Weights of a small GPT-style language model, trained from scratch on English Wikipedia.
Size: width 320, MLP 832 ReGLU, vocabulary 5773, 21.8M parameters.
Training: a variant of Muon for these matrices, 1376M tokens, 5250 steps.
MLP neurons of a small language model. Each row is named by its layer, matrix (down: output weights) and neuron, and shows model dimensions 64-191. Each number is 128 + 32 x the weight over its row's rms, rounded and kept within 0 to 255. Numbers have three digits each. A neuron's up and down rows have the sign that makes its largest values positive.
Before each neuron's rows, "fires before" lists the tokens most often just after its 100 highest values on Wikipedia text that the model never trained on.

fires before: "| ", "–"
L15.down376:125107095112083183157132045109113109180104095141117145067056123115098142132123169157077090115099152098098111163102133101094065097088153157159083105112120145163101115150117173117108147111166186106122096131206154129072101172109146120110104173178126130113167089100104124167158131100149124095170095153097112121143157150141102165090108145119096125126131077132113134137176159133135110117191

fires before: "| ", "n", "|"
L9.down271:181145178108099214177146099104085127122103119114150060072069165125128101046142150112179077094083120121124071162117144135125095087126146192126116114073118178085121139117129157113217143165120161148145081172106109170142071040180130182120157165113155116149108127145112140074103105059122085137165096161098099149127086149135070128143128155123157095129135167113079045136181082132081113144178

fires before: ", ", ". ", ".", ") ", "\n"
L8.down440:148160159066089102118100092101145109132157174084113135074143135131160092196116119104139131113101094093076102137118149146117105082152134051184127123093137108118164139166127078106176122091142158210147105128147161112100084118177158067079116137142110124124176158197077126147105167068161109127159135123166145129177150134111188093155129144108160198169104178155144139103086090148069095158098

fires before: "| ", "(", "|"
L14.down287:126136145093098072078086153116151126110084141145143131157097116098152136158128107154150128160160145215112118076094152156142071095162130159113076200189125088108133163166098098094176154122152000118153210125135095166130142146115063129137151095060166186124154154116097134096110121183146122190104103127136131124166152077104159122134146157161115130118192130121182133111111127108120120141139

fires before: "\n\n", "\n", "| ", " "
L12.down693:135151122150149115097137133090090111114081145153198099126129104154156150082220069100171123157128112105111105137124082112143181102115140098109109118145089118152072094137089143171125169204121077129162110203150173096094127171133101084145130141023101104186136148119107115136109089155099153099170124133045144122099129150139074160147203106125127114158118123094153123079124088201117134102094

fires before: "\n", "\n\n", "| "
L6.down163:120156150083135102153133114090116173133175137087130102169089153122189121154115171102149157129125164142099136134152140133138139097115121130141120179101109118124113087104072091112178188149080058127114093129105132115101106119166176119123124127138190117094118168139146165124053142182167126137114081121156188128134142124091161139173155151133201061160094080096147184133142131083121124154118

fires before: "| ", "("
L7.down288:139109140094124090153069120143152166118117140077176206127141178117150126109045155096134134138140117155136099093113134096095098107133151193166077157099137103110072163193125113145168079154152150103137044130131104126095146114137119134093156107098155129152109198168101155083107105091069134132122151085084147126174165175128131102178204115109122123128059126079102128112107097083129105150174

fires before: "\n\n", "\n"
L3.down183:182126157146122146136126115149128114162103122078125142157116104146099142140090123128189079106149178093108124128147112140177145144103188157149085181100102168118048124161118112136123142083118253094163107110105150163113100110153086129132121134098152167113131153142117154140163120102083102096162181118112137103131134112107058128120107165129122125130097149151072098171128062125127120120095

fires before: ", ", ". ", "'", ") ", "the"
L9.down707:163142139112101147109116123154077152097151162119122127113132157138123120149155105108217090082161134170079139142151147092125104120135137161130104132173153146114171123119090105039191159093097231133166111118072081100153121101090057168121087118222171120137153120175101081094131161093114123116138124162208179147096152171117170125152093138155188140136111150122082155118089142148131142155086

fires before: "'", ", ", ". ", "\n"
L12.down85:136082151114071091159203116135155120114156149108143072121153111098101102147225090097132141133140176138150081143120170119172136080137106052165201164092131077117179136094146091111184132155134184188123140130121151122167049097090089080154136135161104164157094133144129102098125064112147137142135145137103130172174118153108164127093183116144139190091116135091143133101160118046053134124101

fires before: "| ", "\n", "|", "°"
L12.down592:099121146161131132169148117167157139065117190141179093128106116152103136121166094133113151145121081109147053081147075154110224083107130163077114133161158192144109157118076084122137130147168187109149086202192143129089159084179055139124146077087057071142131158142173118173097089138136176153180102150171137114097166116138155111171110166072063146101147112077174101115088140132147109108151

fires before: "\n", "\n\n"
L3.down828:144136116178125140145149087096123107150121150092106139124087132084075136134123113212075101142091182095136147152129109117101119162141141173089105136158189114108152132139029168109067127121140116101157148160091115121085101148150149118117125147115049157180098172128125124139102053131160166085092090106105154118124141069170111129154144095133087122107084121161176158075160185112046167119069

fires before: ", ", "==", "\n", ")", "\" ", ". "
L12.down574:139147117078113121135122133113136134175145087104142136092127130089129156193134131103074087129140117107128084134141153079099110149130168100083087166111122133133099190199112137117107166090144192121117071157114113178111110079121122082090150101115114149133090166147065147105072150120074121136159088204157127117135195113113073135142041150126107120134166162103165094154122099086130088163150

fires before: "\n", "p", "ts", "t ", "ence ", ": "
L3.down373:124173149109122147141190061131124115163115111094100139150068047159102134175076127145154092133084066138118142132117142155142175128129180142162119110119183160113168104138096130131119091118153110133163112108149154114104094193188112128135154135108067128184094069142042117108071093080110141115140088152105107072148165159159169065123112177050165087137224089097149163072106147163143104161126

fires before: "\n", "| "
L15.down454:092083129164170086090137128177076070097138067193125103146172157138097132122103099144140156080102100143108156097150142122135190164085136080128153188104157152104155147109117166197078164085135107151139080152148120117118183196137153071118110152131123158086117080119123152101094042116148110129195117161118161034125108132126138124174120181134097147089102132118142073177162112122130140117093

fires before: "\n", "\n\n", "N", "termin"
L4.down263:104135088074155114145062113099129153134195115158103104102119123112139103128142128127148166124168157156121146140180064129136150103134138146146079178140117175075104100119129071091118133113121101105070114123118129112073136147092116153116134054094091125034196144193092116062107112167099112132125095132101164094142129211131127158103137103146095116196095142137135090114055102067114120142148

fires before: "(", "| ", "and ", "of ", "was ", "as "
L6.down629:147146187126121171080150133127103146129067125125096125159082183112121136136142120142177120071127120132089135184100126086154078096120132072133148112096186168152105155162102127067128188118128255088103071104133142097131077109109098116095145123082164119125160172127099100132144150134124136157153133114132133072155196146157127109112145140153107147160168145153159129114169112147099094104119

fires before: "ly ", "ed ", "es ", "s ", "ing "
L15.down439:155118100124088077129167167157100127140122117123120113175137108154086136155122111163117051074125123163113164158087168134160133121139140097157161136077102092120109071128169149132074148070149206090128149132099133176156165104131100129131100108161144114137173121156100156115105160108112046134193145133056102126076096129074140132098166147170136096092131184136152139119099188136097116144142

fires before: "s ", "t ", "\n\n"
L8.down625:115124134091155100123098103154087132163150135122125184086056180171117219142151165136070103089158123088148142080129082123090102099126186146134135121126205136159146073119107116129144131124096176173124086132130133118098153108164123141178099155115133122111123122109158196108123076102149090109183067187100099172068090094142121091125190160080097099097084139101094146081142118122120096115104

fires before: "s ", "ile"
L8.down465:097139134138098117126057141146120154062206157156161123153164121144107112097185152137095124108080103146168145143146108130125136146114132123139185136075119112128116181145116176111155117150151157073113082140131087074140114113112131163111125092131204116069119144085104130172079158128085086079190037170113151145119106212107091165103167164133119130112155168126145135139080130112170111162105

fires before: ", ", "-", ". ", "\n", ".", "; "
L12.down506:107150129140125087203147109134130121111160132112059201072139115075160121137063116109174160135175133160082167137084155151133149146166084160134118081075132150063109111142155123109139073168156222121079164122096164139111115111120201120073164134175095132108121140142088163121124096107060125147076137108133157138149145138121124174104187142136202134234111132179134114115142094083084075158121

fires before: "| ", "|", "ul"
L4.down168:139135139157138127065155162146124110113146141078130194097120154109153090097034104117058117132141147148146083112168108094143154125129124107142098180122143143153176164122088149118159195073095128107135116135103156130142101100191093144074150121124159084157077180129090130078123150142149178130104176145124107087110115171111162169155153196092138101119143116137134035098150126038102132090192

fires before: "\n\n", "\n", "S"
L2.down144:150125125163142127082099117154164179159174132069112100146126091116089154134115142148187146148164121068114128148137108208161178076110157136160120155121116114158150134125096089095128088098119120197115176182132200168129122126206119119089145070162125104154117127065099158187130129244093129127106149067110065110096091094164081058099124136066116100130104151150135160134203124108144101080079

fires before: "ed ", "ent ", "st", "ing ", "ent", "ence "
L9.down822:097120109167152150162134097141118112218135134122092121123093140137170095116148151123137125142170102158150164182105140176125142091125139133132091099122088172099116113075113097142117148102126155125150120167101147173151150154138128181145178161073157153113112069077133120154087078049124190177095143095107132120114146106113128152090126117050137133184048158112126091125100142094160134133114

fires before: "\n", "\n\n"
L12.down675:160072124154147126120095184137122083117132188100151130113129142125175137064109136165153137102129174080106120154143153165083129148143088125171155125102157086138102145139048132115150144074124127136182141166114094152166186097151142164057133088178146155130101104135121162125149081123099181116062078101126098132104132089112122151132139068116129122098106134159149139129154153108138154123074

fires before: "\n", "\n\n", ": "
L3.down357:149120141106102180099123124119104160117140143092121179119108093076138172075111136120131185123143186153149132094129146181119151076102078166140137183105142101104135153149105067125100146130078043164123089171088136097144075093133129147117141075101175086097162156118102095191182164130152114178105124073058172160150151088159162152132125061094107088106094150077140134098129138123103144185144

fires before: "| ", "==", "= "
L9.down705:123104126128108164128154161143115109159151101147077133118122133122125098111082130105145195145114092105096103139129135151178173089104164116124105182151188112137081133074055181143084141138132139156144129183136067122171127164072098118110097202159174082134134171161111182118112097149100154087128108089146139108116163147111145143076147132118100177173156164140136120053159179117123110112105

fires before: "| ", "; ", "."
L4.down784:164146132138100147111108115162137161145128119083163154148117105119112081157110149128186167113117141128093124128137143130124128052143087129096092205146080133129134062141126127109155148185166224093176160130091125081082110148117093061131104145158160116129121149124113143097156174125114151109079174200142104099109127134141117120146150103165154072104107153182078084023105172107125134081133

fires before: "| ", ", ", "–", "(", ": ", ". "
L12.down246:112094128143193162066086177166139134127119120124104111123113133172143128144125117139044079149124127117120100143201153115094065156107127127156133135166086149147146142148113166099094167088185056177118106116192093119065125120150162064115142126067119135129146159144128132140172124162146140155135168061081093169164149167123075059115140160146140116154125146109120149138084111045087107089149

fires before: ", ", "'", ". ", "\n", ".", ": "
L14.down113:168122148160121064130134122112145120102194171128096180116137145134119081171086136103124127071172102130148107159106111118125069119170129114168137200145150131125146134148106108101090155096087255061133123145097141164147133137112158142065165154162155161151089126105073136099100147122149153090162092089126082124151104120115139135137159140137182146113156146108138106148097124110070112166098

fires before: "\n", "\n\n", "man ", "es"
L8.down52:174157117155108146117107162130103114138095111062113103118068152159121128148139086052117084142187161039120109134122145119131193111156150141112073175104099133097122077138130172172140165097204205137143119166118117177169075079100111131129147149179129138094106121106132092126144111123147095131093141101173126125090120075109079186123131112099175099140176184081164181087153063155128099129135

fires before: ", ", ". ", ".", ": ", "ly "
L3.down363:111121101150082146111111110178161163101135234098119122091101083098057141088153134118086174080122133203074120144116137114136105083081123091137073107125138082101081053120059156085124161202133110165139195127176138156123100067131092134128090101077095134045108144170135170139088083110124129115188143097040126132147140117100153095159157148157148082183140151147160063143134076092084109116080

fires before: "s ", "s"
L14.down23:115101141084118132142120184195148133152131109163095152154107119188045077117127108103110081112137078133142127100133124119103108160139134107144135113099107118169126162129104152135100137132138176078115132070160124162118077125061151136118106125135124205087145105133202177113090121135142061103163119133052137094137123120143197075073174148131154158136087125109115146104082169138151130127116

fires before: "\n\n", "==", "of ", "ts", "t", "born "
L5.down595:161125138131077145047181191090152093163142055130079138094096173109165133065149136086143128162104109133164107130135097136096119154137093133104143138133117089180126114120074088090163145160149116186189144067137165174104077185170150149108112092124212132105119123125114150130161146189156084145067093100127101125139179104158127200123065058117107165141168102137155114102161177109098143064118

fires before: ")", "), ", "\"", ", ", "=="
L15.down773:131111162156106132159098144132113151158082098150099189086147145151148111181126119137150102132070171067116149109166127139143165052166126133127100139115156108104118118130099082156098146148137100126066078203135121025121104153060123056221132122066096082135181144182115064160129170123124154110160095096126126111047167157165131149130163092091043129115115112095087120113104123133122149083155

fires before: "| ", ".", "(", "; ", "|", "id"
L5.down9:142138131107165139141142153166129166200148184126113134155188122095159103066103126139033169204157144138124089129141104099156127150124182124215177161161157140128142098162139124110122157090130173157150066138148098118108107117119080160145106146150113107128188151165124103096136146195156205130110132118133042181185089164062156102140102159166131120100128112121136156158112128093111099103094

fires before: "| ", "to ", "and ", "(", "|", ", "
L3.down381:149076205110140066115145176091155133123147110146132137156141207126130150166100113107099132134132143113173089173152110134120114100161142112126018156186165124127077135162095165111093111156119207133151159145077112106129095143141137109158158132103131147150140097131080166103073105169131139152087121172127101134139199073092168124119063114114143094079133151142104085081132124130174129113151

fires before: "\n", "\n\n", ", ", "| ", "; ", ". "
L4.down166:181192108163209169167145150113102145158101137076100102126130070081107124118130161172119158062222169151117129142118131145067091138113116166102099168126130133161126128092121094099116151117091176101136112125105164151178168112138118135130117137095112158100132173082133175127088148092155188079072121090156138157110157102121082147121169094102129156081076117148137094088086122133130119145147